config = dict(
    n_layer=10,
    d_model=640,
    n_head=20,
    n_kv_head=20,
    head_dim=32,
    d_mlp=3840,
    vocab_size=12037,
    activation='quick_gelu',
    norm='layernorm',
    norm_place='pre',
    norm_eps=1e-06,
    positions='learned',
    qk_norm=False,
    attn_scale=0.177,
    bias='qkv',
    tie_embeddings=False,
    parallel_block=False,
    init='normal',
    init_std_qkv=0.0208,
    init_std_o=0.00465,
    init_std_up=0.0208,
    init_std_down=0.0019,
    init_out_by_depth=True,
    optimizer='muon',
    lr=0.00111,
    beta1=0.95,
    weight_decay=0.069,
    lr_head=0.00552,
    grad_clip=2.0,
    warmup_steps=200,
    schedule='wsd',
    decay_fraction=0.568,
    decay_shape='linear',
    final_lr_fraction=0.0,
    batch_tokens=131072,
    seq_len=1024,
    doc_mask=True,
    train_tokens=920300000,
    steps=7022,
    dataset='wikipedia_en',
)
MLP neurons of a small language model. Each row is named by its layer, matrix (up: input weights) and neuron, and shows model dimensions 426-639. Each number is 500 + 50 x the weight over its row's rms, rounded and kept within 0 to 999. Numbers have three digits each.
A block is one neuron, or neurons of one layer that tend to fire together. Before each block is what it responds to, as a language model described it from the Wikipedia text at the highest values.

Responds to: Pipe separators and spaces between numeric cells in Wikipedia tables and stat lists, such as "22 | 20", "(87 ft)", and sports-standings rows.
L6.up190:486535490488460470464587572539552508489566491538433507467454523453459587415522553509505542591491508520457487532476473505567485527582539489525467465488459532451556527532493569508475417472470490456486574489467547526543554352456499536502438432527486531510529468438493518526559543522553537503516515504443517446511564517572573456527535499597516488459503489565526450446475572408486522544545552427481552494511463507469526432620457506475513549407475515433585496502541453486487524527500381431536487505533498482497554574481550428416459480444513483474577524486469552423500403527510529512505433534478500533534501446484556518454565490515432513458522401537
L6.up2294:493565453505513557469418506558583576532511443484520501484547495604514568542524467595508464582526513459519480535413514586479507478529429460464496516377518492449500462522508602553550516527481485563457448499461507450577647505480542509560532427595498478444539533408477537502481507536515546491410468523584544588497522451454460432465461498489465464476507532546508508453459571527447410543570550553484532495401539515450492499556458516442482385498515456449528403536521391526438452452437497487597487663495569434542502452461609453465437514441512502493453372521451550443505512563535607426583508464526498508497470565552542457485462482467448557586518497538
L6.up2428:478472530504411537573574462458504514482543434499451494544528501465510541566462559574478536564541506421492492577515435520497575480431476570522562443439469537549574475438351547531574505613378477480528587458474604612535501508504549497566476478483548529571485487516470484408418495531553427537473531478507515496464501523556451484425510493507482463539402493527624472492462460506572480379610504557415466483477480517475459502514509484482472530491420502484583497525479387457458533478434489362491507498543545554538558528483434465567483423536474449512402449393468462538572465526471479551554608497498507528355551435559446481442579471507533588511467577549
L6.up2763:455593508500499476443531566523485512482481524517479520547524492451487496409579470442549486482513496419502465521421491510474608481432531624501530508513510533396462503459451531561479564463551528509390523512508462520494550488478505525495532432538480510510433555446472460490462475465451506412533473536485589507531490549456500500390506439419524398547478495595543553465564524541432529538535520478507512456467427454490497561500533488483492458546516490502503482404421380480515489543511431480540524449505446547540463416488496579565453500482543433559467396489424557528524503464530445464603541474489520526499479490587490497528546407486491493535513512455

Responds to: Words inside noun phrases that say what someone or something is, after is/was/became/a/the, e.g. renowned, board member, best known.
L6.up437:472504544454579554498562466544516426409485520509554454479495479439534540451474471509486506441494440400499515561452539459496532586474471494487587504468473522488468561482484482424530438602448498478550486527511533525401379513523512453469510456440478578427428533585553503496466630540525496512435547521564531487351517512480463510588532602446441510359556497464514460432541596438459489482512520628412501386644456488458514514493475416475430539520518492502500367463428495436487451530455526569482480594563419564527579515511446500495450585436621443494493474516525443517531596443608521535575574445551543538448460457546483429513527499584471523569612481578
L6.up545:492441453516522515587525428574427497439522518539432470458552485515443506498426506506519513497494480457528523523503455430450522481424557481448558401486499577520480615535402458526561518542459526497579467539479480524373508441517534467412502544486501581502542491470479476530482568563517608541444490592407492533424481444489490522542515479538500420467554471454434414333468496440523517522505563504521505568555492573473519522527508578467530512474542529492495428535565562395523516493504424605459514563550536557547585510504555464494511585579571498529555514578529540570457481543548480528591535499593559548567492464532503572414468496629500495452599452537
L6.up3281:487487502519545508500586532540488518555426566453374412505406498454533529535483538547531532501543474439600447542476458456480507453481512490561486525412517459530585565491513490521490582478530474522549520502528526414578545503434521454628459432543600511462516480475547531506489527511530509557523410476480477485467542522480514487593490490598465419528453454528458479453509467422525467533566468446480511486605575457524555490477553482415463472482534587490492482604451530456520444490555440495448482485500488596411630573373525430548450531578465431491522457491515480440435430510471535472492426520539506557486516487472506611408475562488477440557497509479
L6.up3703:502478537507503557567612508544534405522503513537562466471503441463576509518452419502508551495574509483519547598465424561537488489541458471442588528543476464563423481530502435430505443502506486507474500477501556536490566541519489515512481462447474550546511437548405470557523609570514459477583466587506538364418398441456553487470462548474515507479421462404467472544491499434489593544560521501466490502459462656512552472520485498508555516480517476620653424566535456459512530516446431486472501583503393517441552483505527439481496549548598536451540430484522488500459489406531510586562490503567580474494526563474506531489419541538493534524621462488

Responds to: Decimal points, thousand commas and table bars right after digits (80.6, $350,000, 347 |), plus inner words of multi-word names (Calgary International Film Festival, UK Dance Singles Chart).
L7.up2935:495450455401466564467536487483443549468543535443426437601607419451484462505462477471492539445464444548517536446451495500502507531556646560481515475462548539556529420549501560579489520480483465525527480452464441469549461579505497469400476494414535357476520451579463387522468535506550485586501523465634463473561424500514463480453536504505444479619438523506555471499528506532500453532502513465571582482450389468493629521468493489460433511429456482415483417508385519475454491543520396596529552495417509534511498467532539458559509454520580583579516501423468519495539493478497532446471421483519526564446446401512487507569509497536519480519460561419

Responds to: Fires on "and" or commas joining occupations or roles describing a person, e.g. "filmmaker and", "writer, producer and", and on role-word endings like -ee, -or, -ic.
L5.up1237:554478523423579479546428555484472469520473536497516538479420460513489474489458417489451598499436451436444482597534547518484527466514421515490506455462490443523471464414368463523493520523507393491451486638481496566535469530526469548483449428440499551546545549539510591536519480519585494630477454547466504548412565429574523514519534549522465467529542570450387530481537468523485517565530439514439508513533434430534495553402491587461560458480493480538421539396530476456528475501471482430482472411532539544463495506488509476430492452554429452544502527532567428553454514458530399525481499536507522521576400537486586496501523541591588479511657515531
L5.up3155:521466503433439605479586523497445454510483449392516492423473538492475418426468505623523486449393459487511424406603476559492519511445514543431579458518549537536598525440505424542570470491477479557503508489455521461523475452479543513512511475519454496564545546432464470575565446480430529485476443484418398450435545452594443485480526443550450507445562492465477566489528479460544453420417551498494435568560411509534520502564556425502562495535421484529488457464442531441535409478496366571514505576569477618550519563504526522513494507485475470524590437504564576456459512430628470601567447578534460565396452516601582468522458548573540573498495589570
L5.up3282:503553430466558465557589494608511569526497419547523459555442410511516614528513529506453523530460342445497498630405602511566456530522472369472498470558509398526414558519495480503559513541560501476581526460478502566439591508528512456432420509524473514533516489480461504534485576567536438524508506545437528578466517381533467495546421492460568425564422443512399568503601508456448487549535526424447502438462572477516515525499459533481562509508478445505558496524465542483597488506508484464439462496487522568505448477540514480475483572559469468514576547469460580527428475515496535500554499422519586512424471480519514556509571445521581545459530449482
L5.up3634:555515430505540476426447523515506534418477546551604458433530474576506510514441484437519446559537537526519563620444503498522469443494503432437487422523497448533461520492441488431438490592462476409577454505505559473467574512582477461467588542455507512586548558433488541456454573542531479564584385568505519515664459459517435512469597476567410523511544466404436433501450465482490468421552504447413493505442425471535478484495465514494483510531588477499540519514429505390549448486429389500503459453572448474433459601553527556523523488548593494625458547578567466487431469506424493483406495525487586519536415569477497428552476548581449488471549536488

Responds to: Month names directly after a day number in day–month–year dates, such as 22 June 1952 and 7 November 2000; more weakly, digits inside table or statistics rows.
L5.up304:448454463485473558480486494466609505502454539497531474406525540594533518423549495548354462497503388418530533565500475499492529475422626601528573495564534552427551481507563385451495558511515481520512536501547393415476455584468465624428464581438393456468401433615523469445532575615496488461527472528536456480517463463557460529450535444564474533499419503468491586407561634486498531452535530478492530583553440472483425528424548548591542611445516574562536468442561492500456554479567441553490557542456524467476521470615496441510355532492450566488550514457486487544499546556502437472584529511597511567554527400477527493462481518532483495458435462501
L5.up1162:385527474596496532459546550565525528494503542562503585531448523576459404479452437608505479445567469526509486534489506543444545482429448462460450491438461491487527403394555479509515500473508465608505419495500506499523502531466446503563519497468529487426494578518487474545522472496486570470571551538486440442535572509522530488557450502425423483474464526515486527581484550511509592507527509469505507504513476527531516514466457482492472551553506568436441396454489405457465573486563474539574595503506483553472513480573508465446447529548436490619429577495501539536527515452431467521383568500474491483607452428538428488438504469522511524515471505475
L5.up2435:427466405475525524470543487479557582413544517432519503527541492541594373495557481542466425476492444536382523520392407452425574521429523544525548614482503455529526573526435510506456560423547509433565562511595530530527540468471481442524515458530546552569589557466575595497417501495491511390508508451505440435511598544482480510516497459489463460449501567487419423400482505408535462486501462481538601471455528498487571517456437498445547603493488548630612445571523535537455565480519494517515432475433541461492496375525523492473475456522518554545456543567502516566494564505511502461490489391427406576536495623541458528539510508566531433493450438488
L5.up3054:478530437468552500512548490430464553618521447523429511546448559528521478492500479585528485455504456490569520495438440520483565447472502413568416541609499500494531442488452499481481529521520435512452513438536498453498519500461563519497461522423546564467414448523507452441530569496506532542479447551586507401535471487547509430509418502519483552456504528542448498467465567521536502488566419508600435421460455501440515561496506474492484482504427521519543554570475505495455443471493514445512524460543462530569456491543573422519502507560362462489515529564382524478376449490579473532478524585451521513482557647427528511429481573486543509429580526526

Responds to: The word right after "on" (or a date numeral), usually a month name starting a date, e.g. "on May 6", "on March 1", "on the street".
L6.up1036:521524495470454498414491478481541565442511504429408410494383515452528532529546591563461557493510454521537486563519500508451493568489590460504579435481363478556542492468514485443452441596538444558435539505504503510469411480636548477482546356552478415411540569519580467535548514503464508441531483519479540509531436487411538466497624514499504451502483531569512445526530543460431432533510488561443540440520511448571442442578518437472458534499459502508519520443520548463405461491491467593469488589516474496511513480507573506569546447471491437600556509506470545451484470520512460436379476553548483556520510541492459432451488471511525468589408544565
L6.up2184:428375500411443504535525440526536507443487481528418542561482510500554491492508499481570435430468460468552534483440508521543589493490562391452464532439499524607534516423486479561462446553453489504482602582595412529440440483484545461423592493501496441475560526584479491539535414502519512445404559503456411508471579546513490481581592427504526451459441439480473576560508494396392453510553562544474481531507520575463409505449555511519510510436450401531513426376503496518439562465483445464583567554503515489605579511574555416533467513480424472438574475418615621490471488531594512350462513552457489492526518493476370468448568524454540552463484501543
L6.up2683:414423500521554567428563469468453501441497504413485463582510482447466444548442495550465485546537483479525499539497495459501478491558587479506539450501505592555503457516523512463524451479512538487493561533468443494503493521505563474471553506500546490590481433494479486558587459420395484517498572520528511476429499635390622515529484602510467482527486433539510508465541525406435488466482474548517572571526509512593518481470619501445496480487484579469553514433519499486546658515549585490494510444468470437490473360447485547486474476509551417562448568475500492501555442484503395431610492504516494506529484494543530520512524443471417594504422508444
L6.up3445:499578494495556504443458509484524422458427541482568587569481459526485529529509471512645438403536518433595497560546431530528543470480494415492495605599552552592576397516571493498600397550460577503569523527498521561476522449438557431505547463432467384458521447563431463552557443470439450487464512430461426541553529528474496486533544556475562405508464581474557492454517484542424502465455435515546469510421435501557494495481456445479484572542517475505485524538478540465439564512456518512428550473534511429467560479566567516490452512618502461447532563513503526555529475584403497506492540546496588537492493441430455489463475459465504528504561499450

Responds to: Tokens opening a predicate after was, is, as or became, often adjective endings or possessives: complimentary, Netflix's, was the.
L7.up3209:512409512489488588540546556539508498479569537512410468518458481497394505535503507527513607519472420492439578553492458475505500471490518440389486529441578517571467522520476519562540481453466518526568434510510574517416436471475450535512458440376483485453450500478527515477395611610448603537390513571458472506474543441465464516469450548463534494489548473431454547411471574449456540501502599452420517506597515535542486547556493511492510490500495522449579391488523522522463473578481428473369514478533509552471531488536476509471531503579613499487514532510447463492423544499527541472473590462518491480595518539520479512449561456511536498494492471487

Responds to: Month names and date-introducing words (in, on, from) or year digits that come just before a number in Wikipedia dates, e.g. in July 2012, on March 29, 10 June 2022.
L7.up2940:427575489341578419473554531511521524506486569445547495431494521465518532449603534477615525553528544473551452541456480531454499512571575372524602453497516572466576477547447425512459470579494492571526461480494417452506496408451529470549549532492514434475558516471538474375546447547504549459525428580532364502517508554546552495516487522532483501493567356458504553473577492516479506470544405512549520515456534567474525498544498498438508546467442488460481464506520516584418486549480512537534506455509507440417482484473532438521518499554516466562497522479532476578420479576517574534461536525472487420564478533491523463450488530549475495567563494499

Responds to: Decimal points, thousands commas and unit letters just after digits, such as 26.1, 5,094, 346.427 g, °F, 251 kJ, mostly in tables and statistics.
L5.up215:455481438576441507515465510522492433527463424529555481542477533570504502450466591462510498543413531530560591455452470537508496605471523536568441492492525474537482538415481438477641616467567592457497539445520567505501440489555487499491481439508438485534518534466478517499457474477414493521469452538513537535482509436474510538612465508524400544461463518492526431495612527514531431587543523444549554483469465506397611491543474503551483551579508499501555456478530472473431468588506498516552495554395381552463377439453570556514445444474461503418488518498451522437478542475437519459482530505540472452587562408540443463441489528549472475496527496431
L5.up982:492431434584425475468524534475580391565527538506520512476455425453551531426552443509489482451488574498569521443519458507468512497592567557429506565473490438542534461498501544476516540481490553546514576480537457419568513554544553578480483484572532505453522463564523578554536519460474422576518469571406502532451591493491473540439461411521501539469502439576445563391571477552449441472543529525651545514470471569473516473521495480578544464429534475503452412495431530499433443576427465397534491414523514496478493463557546549541373513462532607497451496536459458575449539544508504503460476452506421498611492498534496410453524471543509507522460497488
L5.up2015:515517481517557594561514500553518543451517480504453494478444496474494539489434498507570492519520460449471502509440496449534462545439536531432469552506509511436498544404607538421477466445454514460473577470533500495524480447523405483527447507482394542477462585496514487526633529569555573563430519555571443514430520510469498563580569458498512481502531490523461532475480457504352542587450528542441596532427497481472471455538556442465461464434561538484503508376510407480437563493477470532492544533450494517501356463515530531450406432459451590525449508526503460497529556429509486534394553479428413450560501467485460451463541507479555507497570496555
L5.up3011:534429404549491494475532586510540529558606432490532531486492458525517526541409494479628468485458489527536539562479490624466392409525544450528523507416539542542498540534472477439492537468498512498458442507528423535528501557553566455485534538515421518456522482443398520509485528470452517475460501540523540534537507429467492499548503441551412309533571512509447505544562461404525417518500468602583530423467449423506424388544465426497485503532430463554528488442551522493408508562533535393499591496436524500456478508487533548510502458504561503466508514522409407631474527463422525486550478516579476423557503495481435517472525510540610454501478440473